MLP neurons of a small language model. Each row is named by its layer, matrix (up: input weights) and neuron, and shows model dimensions 0-127. Each number is 500 + 25 x the weight over its row's rms, rounded and kept within 0 to 999. Numbers have three digits each.
A block is one neuron, or neurons of one layer that tend to fire together. Before each block is what it responds to, as a language model described it from the Wikipedia text at the highest values.

Tokens in the short description line right after a Wikipedia article title, chiefly its end, such as the closing ")" of "(born 1970)", or digits inside leading years like "2011 short film".
L2.up84:516492470509518473515509509568510504480460508485517521458474495518504499464531451495488499476533503499493519508503510424482492486507507501450511491505554467467526516512512491491487525495498506489574504544496479494515510504482489453492507472517505492484507485543516482483532505481530548484468495543507508500480468557495506526447525508560548553478488519490415482498519497507497464487485
L2.up104:471502485534488476493503477510516472498505501489500560443495490506492493483473525507456492470491514490550535503471451490494519515547489506525481527497548508492480477490501482477520517487485495498527530487514524559513465511471541511505539454489504509502524553536523540518499514510506476533467521462509470533506487503526511469483499474516510426499481501484481541459453440479476491499489
L2.up201:531518524505502476476464484526496473478472544535538540515495498490473482467593483495508521577543525500499486520499534477495518503500520483456477473523474512498512461517452527506530484453476456493518484509534480469468560549526511488505492445513500516449501516478515456487501527475460535537501499511511462504527505476538564485485526531497510506517515477505509547482528471461484517528534
L2.up466:502460470486525506509458488489460484444472500500492546483495492496505478502528496504508506504492557461563513568488507467512471529507537527501507494507575495506516511503485504517482508478511486476540465509502480500514477537506493491456530478507521512479479517562505524493481490518508502514521483502543484507515460554471509495475515477502478502508477553509475485516533484508505508509447
L2.up521:522508536507543543483474517517491499485501509515462524499528473504503485505510438499514538497533505472489514538494430482471495476517501483491519461524507480519506504522519526504519502509528537502555460512487532518550498502461557470509460506538482484520523507537512512512530473520490517528475476447518505510490510468519490455474474479558512499511468491499457487508527443514456535524530
L2.up855:544462494494547515505461470483475515468488514465535520534447503491463493519483526498439515539544527470514521536497475500491461520495535533493444523513521480535485551516491499462477519503463501531504483519473489493457473494537510504454483487489520514474500491523503512477485511513522501516524494489502498478512516504512492543484500490475536474503497530490540503513520490528492551576502
L2.up925:514519481597517478492520556539522494485500521489475500482448508495494487486490501496519537521489535492474513534551490474531469483526529525474458488503533500477534482488494511492522498517500494526514521506514473481540523542525525464518457487508502442516493473497498535503473487478489521521510502449520528484492542501481538534505506509516499518489469505495461506517492472475516499497498
L2.up930:541464498520521428471490533497561509490538530479523490475509454483469495473504497486480512562516531476531519493550504505515481494532517516510528447482539469494498497527531501498517468494494498481473482487547504508515521570552499481543528490488472474467505503510541451512521513463484511505519510521503487532517536469490516532499479514497507523534466483536490513481490456483513459487508

En dashes and hyphens joining two numbers in years, seasons, scores and ranges, such as 2010–11, 6–2 and 1918–2007, plus occasional slashes, elided l' and de.
L2.up216:473498498555474544529445504517537482522517499484487469458467464521469457453485500541532558516480544518470489484470482587470521510480527477470494507502547513521497475500505503439526491523506503523484484478514483481471516514495532500469462493541491485505509541506483491523459498522514478525487538489505479529495533515511550524514555481561472461509503522478473510518523498446465489496541
L2.up441:490505452478534542473437518510522526469521478493501516517472474489466546512496491518505499489507477516523509517530488494495530493536540494538488555463498506467487482518490514501511506556515491497497492475530518478483482496497512508499455499487526538506502450470475489506520486572500482499466495515537488480436521443506523523477489497544513506484453476533512494505546468507460495527525
L2.up655:480510524494478482482484508516557473508487539491547482501504490492489488540512482506495491495513527549547480519502488433520515517517493516519470497508506454470493491498476451429508504459508501459491507496493468508484468530518515515539501480522466480500511543483466488484483500528443471534464521484480457494557539488538512530483519504538489543512481514518491509488499510501509516472575
L2.up779:493506490539505544494536526483454516539475487499509470494542497453478461521503481525465495534569458497498524487477481510534517477537536506546493494522524522453481489519486479499557437528451511492471546489511466505464519548525522509518499495484461485501500453500494484528482526521531491495514459494498509492541480485520487535486528479484516429524510538468488497460488492499466534508501
L2.up780:493511500524520512486510472506495485498477540492471473515535512468474511543517491484478562535556484516467505512540498487526540507453476533487476490519473501464493500465460453505508516530464520492482464490500458511500484520454501515493504531519474525541518498477472476454467491509531499462485516481504517532492532488484493544505564477485491523499489524470465521517514507513527500495491
L2.up827:452500501489529518518494519517518485530478526462587474530511465509524501488539502513494507478513502508530497496483489434493560493508504520517499515488506481468499507532488506511522499505521502535505513490503450497485497515562496511522489477532506447444510477495489496504470471482471525486517505531524465459466467539514550511492521512508508535529507496520526507557509513531454499512480
L2.up890:497512496490516515532505489523546476483480512533531442487496450512504534522479517529440577468500505483467522534491508492516520456514572536490501499486473478492514484524470486466514507505495499476473548529523510505501505506491527522475477457493509518497526473472449531538468485492492512509510526503447478474542470536524501548452511554501464460514513461506514479510483509472494522519513
L2.up903:504467505540488476515486490420570490505470493480510495500490455459508498504500538526480489476513508528493471528483478473457547532495518540476483495474513456449504499505481480509540493581466494505496506497487476500520503503512516479496508516515537518534466544483450477496518487521528508470505504466500503473535529527478502559514500531504542505528498483524510485496463468500503489492480

The space or first digit that begins a year or date number, usually after "in", a month name, or "census of", as in "in 1992", "26 October 1946", "December 2006".
L5.up786:509543462518482540474530522488429491490452501500497520520502478487512451501499461516508497552477550511484523491525539476500494489527495491535533466480526497436474476479529527517495485459491484515461484464499495483561484494525479499443521499475483475534523490513489483504530461488541459502477518449503485550464489470515470477529525469529521502468470486474488509490531485537492487515481

The first or second digit of a four-digit year after "in" or a month, as in 1807 and 2000, with occasional inner word pieces like "re" in decreased.
L6.up149:533480492473479496518517513446471487520516504492476521513490498554484542513547480497478482488444475512500515502487477500528552501496484492465486499499505535484518522479510466501510539511485498520494513470542495512541491543473502529525472523521531497511482476539494524499528529443505462468496524502522437526522465487497522507532530433467513474470487473498566489497505525523510459455493
L6.up172:503522459471487469544498526459502478511519527512504552494498484549487501546539542512482495481527508490496528490504473524480524489501468530466480475517475496466499451537490527508437507479534509549526437490510465496442507521537544484510487480491486524524469529485486518495561478458537518484505492525512478517518471473530495477478490491477498525511501505484527468515518504445495473523477
L6.up376:524482502503479483464477512474518464537507529532491532484489469501524504495506508476521541503516489513473477473489522478500504513537458465526522448473492478514475465467514497513531494514548498513506489476527476522491536519473492498559506472470477454467509533476473457553488492504496481484480494478508511503485477507478487476553535543499479503531490495513543498506511492483519489499525
L6.up434:531479452509514474495460484479529549503545471530522505472487484514507481521469512486470485508522516503513494507515547462510497525471482443495483536516491515504498518507475502472491520506504493519534467466498500499552471522479476494537503520503498512536438478493487468478536513469488497516541512500500488463501506504528571487490495468521505501469468508499513502504535498484460515476449
L6.up435:515500505503546528521457497529452498480508520532491530499448468507478540508503523507482474501545528478478502511549500464519489520487440490499523506425502505439504506508499497494457485475492453491521445516495506525519515484533472492491507496464574522485494516552510520482482507485536526510488481512478493480451527483498535508495509486554532511471507498511569502507520510506466481515533
L6.up442:458523524512500465464506498484489534511480483502487524452519480492508467510533505524484476528515494557486513516477517520500484502504490478462457503519507462476498481463517510516503484497508467485509500446556497476537565533503503488535496494495516529532452523524524527524523485502480507538452496539507469501479539480518513505529529495475498493519518479512461529517525564502551482446474
L6.up487:492503489542559522499485532475480492496511560517485491518490456510480513504536483559500515489470504511478527491499469525509498518492509476513511506479507506494512484533494470470534520496493496488521506456524475508524460530553480498517499468454526483502519525496496452486484505482530502473496491496509502501487483469461482523475494517509502517524482549476513494502518495516477495454531
L6.up962:538509494460531505485466468541504560476507471454485485484522484521486473498477474505485533511527549519500546486561512467489504483474514509502486513446466512502513484497489485520485512495520501528454443488524533523512479538487551497533488517513493516497492509453440489483478490510497505521499486497520499491523493487476486475496528506501455530502425514491532488477532454477499517523513

Mostly "of" inside fixed phrases, strongest in census boilerplate such as "made up of individuals"; also "census" and "Population" in infobox statistics.
L2.up362:508471523534501476526513476490462509506494507447483535497538509471478521478501518574495499543498501532485479513497473495486476503501509514532523474511502531526523515477417475509522535469520481512476487502487422501510482477456486484491495478513529527480484526515506504491497506475453508512512523461491504471486461532499492514519513504521493503522511501543475567516527508491480501512486
L2.up393:516500446505496455517531460502514490475520485500488515509515525510491487522472453477543476510521551474505531488524514491494478497467484487527548519482489495530531493448434520470535521490512453526525531506472491521473492497497479492466529481548511511551517516503468485476541521487492478504494498491469517487473481464523468493500501456517516504513478470477543523493493530529487502520455
L2.up402:482465485502513469521508554468487519502466509476479481542497502477517505513510496506523538486531528525516502452535533489493506537471508465499480489481521497472468475487515497493500537480495543512500473542461480514501460530494521523528499500476492513511510503449488467528490505548495478487468477456484469457480494500537484523525473474496562490530464440492506481473506523493464518490508
L2.up633:520510481497530520508484512514478503495481540501464536497479481513502511488522511502510496452530478491539547500506541517462534480538502536496490509504514511484492486496496457521502478513480491455512494502467441457451521523497530538491481517526465488517471514489501499516516566487467533470499503487505479488462500493471501519491509496486478506474489454504515478537498528525505507538559
L2.up674:509496496523490476466500544532491478480471472492504480537516529492477491516499517523486535477524527477550524490528532492536487510544480476499480524500536507522487490498465504517565507485498474477501483533478506492496528557497508456485492506429441447467506483489491470526468500508496497513466491498512514520511481487514532477486539551488505513502523497519516485499498499556502470479492
L2.up733:521462482531504536530534491467508524486476544444498499469511541496466489498493482506503493496536499527486486527511487500463469504521514472513521463536517489474488507437454564495516552520497502492501533496488430524500475487524490550503543513483487520497497525485496509537526501483492504481496487448523514506473452528480535490476491466510488495544564499458517483493506494522528492525481
L2.up968:448509529490504506489544507526509491466469512485493469501492507528502496520510534480533543509486510501494505493462502499450515522509471532545485488520557503574465497498525486501482475513496518537489477488529481494469538492499488477481500498509530495531486508549502475508475486469519516497512488504489523509476478486500521486508513480504517491512512506507489539545489527538467509451459
L2.up971:531478511473537504516521428505536501504496494478537485544493470499525530494506520515512451459495507482503499516511478504510477511504486491513507520459515544514494496481511525538451500552519525458484475514507517468483496457520503530445478542540479494511531493516463480542466512547506492464479509500463496523501504531492499524523477541494497512486513494517522488441454453523504533501495

Short word-internal pieces of a vowel plus p, b or g, such as ap, ag, ip, ub, in split words like Minneapolis, happened, recipe and Management.
L2.up71:516558500494506487461469529496486514497505525477502499483475509483518530525533527505522495481506516470472481494479475511509495547479510472483523555528443541491485477470500477433503493539486471516514461535478510455491486516492485498511467460503463471521516532476501544531527492495476537521479520503489497505476497522528530514519519485513512515510564488467516508478485475513521508458486
L2.up282:496495484498514501517460513515526475482510484520499506497441431513522510574453488499485494508525503485495516477468517517514502506545494515463499516504486496546519428463492510479480492504507508493492556499421474499481461467480501482524525509469463491516482509495485520486479474474492535476505490480494515483494520505508492469541535527461462485540469530529516523492497437523544517462485
L2.up289:520478504532469502502506489465517494505502499539490497497494469456498525489528518550503522499461508527450520498524525525490501460492455510530475463488543511543500532483498485499502466483450535484523484504532516470488529507472483445467497506517501523473518502489468503528532474476444450520499471492544499504499512492534506507486521482499461498506516512489489475529553495533520568511534
L2.up317:517525495500526471479510515496496493510507499528511505469511517479503506504524550500465525446500544478475514510519471515490499481526488501488542502480493494528448470465531532492521536493520490516506514516508519525507495503464521522506537536516503509511518513487490535528510497495460512489468476500520533475500531473525510466479494491463486470512500482501497524536485504526469528527484
L2.up347:520487544497489497502540491498498492501528506488547525500502499528464491486509490530495513489501453527491502501488522458489474515458511503493492520524479508488530512482441506514493495492550474560509523526513520523541513533488528481495459480517474496501550492484515520460533507520486508522487495480495466472509557492555535500489502474465505506497492468522516500521507505478524499484452
L2.up538:496538496466516503508496521508479536515518492542496523498493497535536479519514521515486468501481470497489480501473475502509479494513488513496526495496466521516479484436487507502504491445473519451488491510481474519504505507481533492519506565536493494561487513475534525495474454508498527477474523490493503470503508474481494514507521486531513510521487471460501473464501519513456497474480
L2.up583:516488509489517557442477492529489487515492474492497507487494543500471484517538487521451452461499548521489459512494498490512496488506474506482542498492513504467499535460447542483495477540529486446502462517516490467461516470502531500492501516495467483531532507523510525497503480470482513470489485520481513505541500493538516486543548510528486479533500503466523515502485482493481557508498
L2.up951:518503493458491474447512527489496522481473483488518520536486489477515520511466502553466516514476492472500481485529504483497537524495513517484490509532493531549478530489465480504488505495439481499467513498527482440508460499478507498494489529510505494512510517489535506529560507514457541491549481523485520493518522518517546465508473531503511511527484499485502506475516473524506510459487

The word piece right after a lone initial letter that opens a word, mostly in names, e.g. the a in Caesar and Caen, y in Dystopian, up in cupbearers.
L6.up116:548501491471518502535492493500491501502487474526506517484476503525489499510498486436544537488514482462499491528472494509518467459474477531538509508466501495437456472525456534508521496502551479442476502489498476524520513540501531505536496539537490496490461530530470506513447485527533499502496497519514532503506464476528554495498489462508511502482486485469508481479437491496481536509493
L6.up251:526494496494554496494515483523472503487495483545496491501505491494482532501518536520519551483496535499495479447517500514479499489456509498486510534502489481557458499498490516511503498518486510531504516478551490471493492528508489538515511483500475479492462479498523537485487506506514541503516485532475499559546519516557480515520489459492516485515490492509524506518501517451468543459506
L6.up313:500515500541491503528491426533490514509480488539504511484514505497465494512431486505491509500498463486497544499530525534497524524499521461505511516534497510507489504518477480480470463469514538506468500535536491510519511514494498487474490521513491521503478506466554525502477508478524523522519507501469511537528522510502497527513520502496514501459518469466526476478498483445492505479495
L6.up332:489543482499555473487509470485464473540525468497503492477481490523499500481523529463482502497455507463489472484484508454521499499507507502486501500493484495505514477482498502478518500551532516492536495498533508455483472496462501465509479530537509511502495486458532512497490497471495493507474482493526506520452477512560550525527529488499510498483517489447467459495525537507474516499479
L6.up460:490505511475517475493517520469521510509538493514502534484538529513489496553474505474485507478480498496494490509536549492477457489474507484462539522513474515539495508496473476470493488471500533467508554529537485522492447548445547469499480561526491494474505488478528468495509496562459507571500491532502517460524564464503510502502484522494501517508461485521472508492521498516486484457498
L6.up492:524492515497532488465540535518467514495539488546509460527504505485474485505456529526498467452522456494509537531485491466489492471509519501538479491490507472496526517478445510471477479512472500505534492532523518509523514496518427447490521466475463503504532530494546477502446455490509518506522521490524496529520500502526489501482504496487534495496504522496490503490468517523514498552487
L6.up792:518507513499492516528481461519496529499510536521495476492513485532469518516491491487456521466492455520484539483491510499495473492464488473497521543536524502501528495472500512530523526484493508528494510448545495499447469522508524517491485453481517496526465474487536464448542464461518518493492513522519478504520495544507514524514487506493505502496513541516537450536493545488499538520510
L6.up883:457487522464521508518537525496454484525464454494482476468549458508490521497487502528507461464497512470502530502509535498489488532477510496473530542528466493541516491512498478464477469470497506514508483518479457485500520487547508499532526491516536508504482511486546509475493517529482480518474481483516534483540461526501554497541462425508510490495511543525481518512511496503524505481503

Function words that link to a following noun phrase or clause, mainly of, to after according/due, and that after states/declaring.
L5.up69:453513517421532501501465497506490457539479508485501499528512507515507517511474555495552480530544510501490495470444527488491502527492530520529524509480513508499511460458452435506503493519478500476501501479493500511449460451500500474520527515504507509498489517432499494519510532469478519512503497502475512475452467527501520529513500529525505496519470482520502465474498522463488451513445

Short vowel-led fragments (ac, en, ic, ro) right after a split word-opening consonant like f, d, b, St, inside words such as fractional, denied, sufficient.
L5.up551:512529501537487470512495491510470506506499440549529493501512469503502512485500499482476486409515490488479516499492478531517438490476497472506513536484475475509503503518523510497459516449480468505485534482527512470473486524480501468494516515481522531511508502503510487474461479473511471539503501485505496493505487491503485503532484464545504478481495509497493510483476497516478517456476

Separators and connector words right after a number, anticipating another figure: parentheses, dashes, table pipes, "and", "or", "to" (e.g. 2.49 (63), 45 to 64, ISBN 978-0).
L5.up821:471514493509488494523504492524451532485450516467517495478528529510568447551480501527458506528516560489480508486511519483503491505483508459521498453498503478529499514490451493498472495512474526530541520528508518475511466505520488515483531507506538524520523455508521502497479477527564500486505486533484515487455513546459489519520498497509465453536500510535470541538527501491472469476492

First digit of a multi-digit number, mostly the "1" opening a year like 1860 or 1979, also page ranges and scores; rarely word-starts like trans.
L2.up100:484492488522513488494520506474492478442556551519529535490512509517477491462457519525520486497508513502506493500561475465518488476492461511489502490481494503513538470484525547474505492507495473558487511466525498527571479489495497506451512522523497482517484488530523516545554521521487471544484489517504531520537533484518486504504476531517499500456508491506530499459481500481526496494507
L2.up203:500493519508490475525465501493441478473503508554515529499458499465483527453491513523497498503478484519481487510494516479509508521486501507490569526498498531482544481489533533467518503473481542534491507473544482494467481524498473511520504496512498526488520490528514447491533518550511487519491506466511513557509467469471479454503464489529479513496482520521500524487469495487515488475502
L2.up217:519497480510518488547503497566498481439470508503503514474523525520497473494492459489527533498501499517469513499525473495520480471524526510496520518498496543494542471500498525536507469503477484505527473484471535512557515486530481483497494488508506488512483504524492489518497475492470519455464537507477508477455527544480512468530492530513475531419452506472477454458529474569552492523458
L2.up306:527530439552474493523510470466514436492531503501480487498479531495476511498521515487500487497535454489494527542542501504490539520518510507503481491502485493501523499499529456505488477498471481494525522518502491473479461491502542454461474494518518483513512467530479526510550507531479536494519489502472502529530510469539523485489492510461524465522508533467468559507469485547515494501504
L2.up421:523464480484461501541461466485530526474506474473482531490497479504463460461479477513512491509493494484514580506495490496524512487515492489505475529490525447485480436478511476479551500536498492527477521501571487480494478470520521502509554508471503474492516505490470592560528489507451495550479499454503462504506476496518503498505504483536505503511524497506478466470515456502504520509545
L2.up664:510447501501463440506500479484467517513510518548485498450504442493509492451511494549499491536514520514495521482491535488476523506489480530504469537487575478487459515501490521504512504507513457464478501508501494523487531482474478491542551458489464528520518481494507486503527503493542505525537498497505481535500460509540537532518493486523506529507489529504488512530481501521547527477498
L2.up887:492482467481473475507498497520468514481524517524503501484533476505495486473512547514467515482470515457529499551523496434567485518527476465491513461491517516508529526506536475496511493506474484489476479530515489499529477510468473477461483473492540507488500444484473482516545533472480456517474533479494531504489478554518481469540497467487533504449478505478516517486542478510525474522492
L2.up970:507539469519511530536525508499487483501530547546489571449532450515475499522526522460501472524498488438470520547503492468500539475499513494494448463514506494462521483510498492490549464487488502537518485503522508498511500482517504451494491485500508460519524455519477520506546556471500522548511537511526509519497499478513507520526494527519474523473487538474472508487469499482513460487505

Final digit of a birth year inside "(born …)" parentheses in biography openings, such as 200-4, 198-7, 199-9; weaker on other numbers and word pieces.
L6.up79:574514500491457526495497533494504503490514477488505493503488481490499509491457530463523481482441487493530504474487522505504514512484527494459513535473527483518523514568481533441524516543463472539490483466517490524473531505492526469500501517482495498529491527532487545441478507482479498492479528480504498487461467509498521478491513508494507564499507504553554505494478455494483442540461
L6.up177:501513545546512461486522531503465482521467521512513537512478479474509514485496453503522494503493521485473508473507504463506474482523502530547470535517525515530496486513499512510486440532527517485498510515498467526483416504487498482497478479546512509495500515519549464523475467507475497499460513546544490516491459524517539535538488502491506468498516549513491498491511515501504463540517
L6.up202:505523480483506514500549485565501542514514477477480525523500476509526525511550491482489473522505532504487506529489512515481491529492484486494503488537501517491494481482530528478489507514504479520487468481518528507501491460496502425534457528477522520543478442536510482481474493491466474443490494487495461488483535526477509515509528490472502491470532506513485489528505547467459555472528
L6.up416:484483539501511526483471496481517500557473477468508511519491481507462542482570510477494491516495548562501491527489537534502459499507488476471465537495490547495495530494533559543511471501489466480481466499504504496489494510491501486527494538478484534562521488520501483501491484496503537514499536535520438514502496505548484519532551545459510523482480477538517502472484484482493530455510
L6.up528:469505554469558483489477527483513470507469475459512526537453481497476522519505507465437497487511482439525528520465514482534493501516460507479519490511461501506473493527491520533502514442499510494473507473506484517501490537496488502493480520465492492470539456503502514502519529484517510526502513473501499486527505472539520507488499515488471494502472459516447508506481485511462491507504
L6.up685:490522524555511491450494549480490496443456496496493541491495458552492504506529477510453491488464497480503545470510550539496474487497533508461498538549504511508511527523475507485510506482501491483480539527473502449466519469514529514511525522535478511471515514552492526471514484515510493479522499516547492558487481526495510442504553515505493520508484468489530487540490506513521503492461
L6.up735:493487506476486480511481449529507486552514533455507526548493484491505516534492482480494528532490533480496514488517569468513503474535491491433475510492544483497506500497500495539519460480505491522520519482496505506518499484537494474534477486539519496486510498515513503465463497536494502574505576520458533519490446501513551500485466501503518498459491496445568540479507530489494484510521
L6.up903:500495499501462474480552513493492471526528517440475563503491491521500540505532540499517496484459531500545484479532522438505497487503507467428509528527518507481513511506505532509479470513489461487475499516495499463519533494469535471477473503474493473509563464506476471460527511535503503533486506531524500513492505559514543518482483492482508488459479505501508512481479532476480493474487

The closing word of fixed connective phrases before a noun phrase, mainly to in due to, also of in one of, most of, and half of.
L6.up155:496495557500521475519488504522500500450520525470540435533528526499466504538544523525529463510496499485467497502521520488468504454528480492498487478465526494491476470465500517468514467470522508496472482493491532499522483520532495494489527519495504505467521451502493559493535473495464475501467502517471542484474536489552501495506515468521473500549493511503517462511501505488517506473484
L6.up223:503513474481520526506526480534508573479526512521478518508483489560480505521497525557534484472473426535525547522514508529512457515537497497476469492517502500494522488453486511493509484447512468486488519517494493470483509551510497477520528535454514481491477510511523527468495504473537530494475488499451565512486495541505476495497511481491516502483491500474475476506501496499489519500486
L6.up276:570461463474506533484494493469551461481514543489494460493465452533501476520494511504503492455498523452507512576510507454489517517526504536457497550502498544469475492480468532501518473461531494491498513503506529487468511510528458446491497547464475475505482492468454472477510518479477487486552533490497539486484466495496549517505547523513542457502518508536505504528463523498490509472459
L6.up303:520480544505483493513512493517499481538494453515491457543477489523495464489476501504511478465503459511451493508481517452545473542479524517523491504504540515456500488481554501508548525524488547500509496494531527454495462579452532502483477483524509475484483491492487529510498528514488484528491516507474532478521511495525492526490466495555508481524499479519533489498482498525532515532477
L6.up758:457426534489494503492513476503493497504525537484492458499512512545475542508483479504482511485554536463509521523506508509504507514493506455496528505494556521476514525487455502501497530514460477489506489479525530484464454523491514517475440528462535495493484457519520461474519502533519526513530488458505482508487458471485585517543479504473454489506465544539509508544503517512533477482503
L6.up769:515518500487532512501495495472508552527484548529471497472476498531499518525491491497528522469487547555498537470480482506513515491478503485489484487491496515479470518500513495506463492510522475517505497510480502517461467500497439467503530515484535495492489458480466522468508524464515536493458466476481445495431534493492468554518505487537507481519528499486492511510515506528504530557505
L6.up844:508454504495553465535515509502486500496507502487511498479468520501444489528529520520540465494537542520488560520480511483501479527532527501495490500533495484487497520519457469558472476512506521501495481501500513535483497499510494475528493516480437513525491455507494499479560518483525507515509517500503489485494499495491506510492511517480487459524470530494490488461442473516539531465526
L6.up880:525511524474501540526519534497497537474494484481477501486495527489459492474497542465498492485523508508484499458510488508498501523499489475502542495484505511489473447532514491508489503533492491519512465535546483554468504511514517457530510514492542488519491499449497508472469527483481503562508498500493526526478493449444483465490536504522472486482508496487511496540478519498514507513490

Individual digits inside four-digit years, especially birth years after "born", such as 19|4|6, 195|4, 20|1|8; weaker on scattered word pieces.
L5.up1019:519519456473515539471533507474468516507493479498522537502489447520516474502487538495499510486465521485523492518494520518510491473485514516524495543537519447494460551492513525451516504489484467527537451494498476486481544491481529451529482487526519470462482534495516513467499457498556508498482520515512542508491435502525489485514469526524474475513521477504502523521510484474490442491467